MLP neurons of a small language model. Each row is named by its layer, matrix (up: input weights) and neuron, and shows model dimensions 352-415. Each number is 50 + 12 x the weight over its row's rms, rounded and kept within 0 to 99.
Before each neuron's rows, "fires on" lists the tokens most often at its 100 highest values on Wikipedia text that the model never trained on; "fires in" lists the words (lower case) most often at its 100 highest values on Wikipedia text that the model never trained on. A number after a token or word is its count.

fires on: "for " 33, "during " 31, "During " 15, "after " 9
fires in: "during" 46, "for" 35, "after" 9
L4.up2427:55 58 64 41 59 54 34 40 35 46 54 53 43 32 49 48 48 43 53 36 68 33 44 54 19 43 58 68 58 66 55 73 56 59 51 35 54 50 63 34 39 68 42 40 44 41 34 57 45 34 39 64 35 46 58 27 29 34 37 36 39 40 47 46

fires on: "is " 16, "to " 14, "of " 12, "can " 5, "offers " 5
fires in: "is" 16, "to" 14, "of" 12, "can" 5, "offers" 5
L4.up700:52 57 41 58 50 28 47 29 53 36 47 41 57 43 58 42 61 42 53 47 57 56 17 50 68 41 58 59 54 59 46 55 59 50 53 57 47 49 57 42 39 64 50 52 49 60 32 68 41 65 19 57 48 52 51 51 27 45 64 69 61 41 64 51

fires on: "at " 42, "At " 16, "below " 5, "along " 5
fires in: "at" 58, "below" 5, "along" 5, "under" 4
L4.up1523:46 57 50 50 44 52 39 61 42 57 50 62 62 47 37 43 53 40 43 59 49 26 46 42 49 46 39 43 50 49 35 36 39 51 59 52 39 76 58 40 63 40 47 53 53 61 51 36 27 65 33 46 43 45 26 63 51 34 57 20 44 33 56 59

fires on: "was " 20, "are " 11, "were " 10, "is " 9, "be " 6, "been " 5
fires in: "was" 20, "are" 11, "were" 10, "is" 9, "be" 6, "been" 5
L4.up1725:58 46 72 63 64 41 50 56 50 75 73 64 44 37 35 42 53 49 43 47 58 55 28 76 46 42 70 46 40 50 48 35 51 56 32 53 31 45 54 37 58 30 62 52 46 47 40 51 61 58 55 45 51 46 64 53 39 48 61 64 68 56 37 51

fires on: "a " 59, "the " 12, "an " 6, "la " 4
fires in: "a" 61, "the" 13, "an" 6, "la" 4
L4.up490:37 44 64 43 49 40 45 53 76 62 53 53 44 59 54 23 57 45 63 25 47 79 62 47 47 45 26 33 39 40 38 40 52 58 47 62 54 57 44 65 40 47 20 54 68 51 64 37 48 31 45 59 61 54 58 65 60 50 66 50 28 72 45 53

fires on: "only " 16, "than " 9, "to " 9, "both " 7, "least " 6, "is " 6
fires in: "only" 19, "than" 9, "to" 9, "both" 7, "least" 6, "is" 6
L4.up394:57 28 56 38 43 48 41 32 29 53 37 56 57 40 53 63 66 44 28 54 29 63 58 47 58 52 55 15 30 57 52 55 42 51 33 51 58 40 31 51 74 67 57 56 39 28 52 44 63 33 77 43 53 74 53 29 54 41 58 33 53 43 59 61

fires on: "at " 90, "At " 6
fires in: "at" 96
L4.up1423:51 48 38 37 41 74 45 63 69 44 73 45 63 48 69 60 47 39 44 44 49 17 51 45 63 54 49 61 39 55 41 52 69 56 33 57 51 39 65 60 70 71 56 55 54 31 42 54 35 63 28 48 37 45 65 50 54 62 48 49 33 11 55 62

fires on: "were " 22, "was " 14, "are " 9, "also " 6, "not " 4, "will " 4
fires in: "were" 22, "was" 14, "are" 9, "also" 6
L4.up170:50 57 52 43 61 59 54 45 64 61 55 61 32 39 71 49 53 42 55 39 62 47 54 41 54 66 66 82 61 35 58 67 43 39 38 59 59 37 53 54 53 38 50 64 72 34 56 40 52 54 59 59 53 58 53 44 56 40 33 39 50 59 49 49

fires on: "an " 88, "An " 7
fires in: "an" 95
L4.up1886:59 41 47 38 24 36 28 32 55 59 49 34 40 54 69 38 76 66 40 52 62 65 41 59 54 73 51 42 70 78 24 46 76 49 62 71 51 64 60 62 23 37 56 44 54 67 32 64 50 38 50 50 54 61 55 44 48 40 54 78 44 19 40 51

fires on: "her " 30, "him" 15, "it" 12, "their " 9, "them" 8, "them " 8
fires in: "her" 35, "him" 17, "them" 14, "it" 11, "their" 9, "band" 4
L4.up1987:79 56 44 65 71 37 58 80 25 23 41 45 35 46 30 51 44 42 37 35 56 56 36 56 25 63 51 57 50 53 51 54 31 68 53 31 33 55 51 52 36 48 57 58 44 57 48 42 46 64 58 54 54 27 40 58 43 37 38 54 50 51 39 51

fires on: "0" 51, "0 " 42
fires in: "0" 30, "2010" 12, "2020" 9, "2000" 8, "1970" 6, "1990" 5
L4.up1662:48 47 52 59 51 53 36 57 66 56 44 52 52 68 60 25 37 46 66 48 57 25 59 48 47 36 44 61 33 50 44 55 63 29 39 56 70 59 57 74 40 45 46 44 56 80 39 43 58 53 52 59 38 53 26 54 64 53 51 45 42 66 26 69

fires on: "at " 73, "At " 8, "age " 4
fires in: "at" 81, "age" 4
L4.up2535:49 57 62 47 71 52 53 68 51 29 46 56 40 43 56 43 40 45 45 49 55 33 42 41 44 56 65 62 75 71 48 55 23 65 81 68 67 52 41 53 39 51 52 40 59 31 51 55 35 66 74 52 51 86 46 37 42 48 47 48 26 27 34 55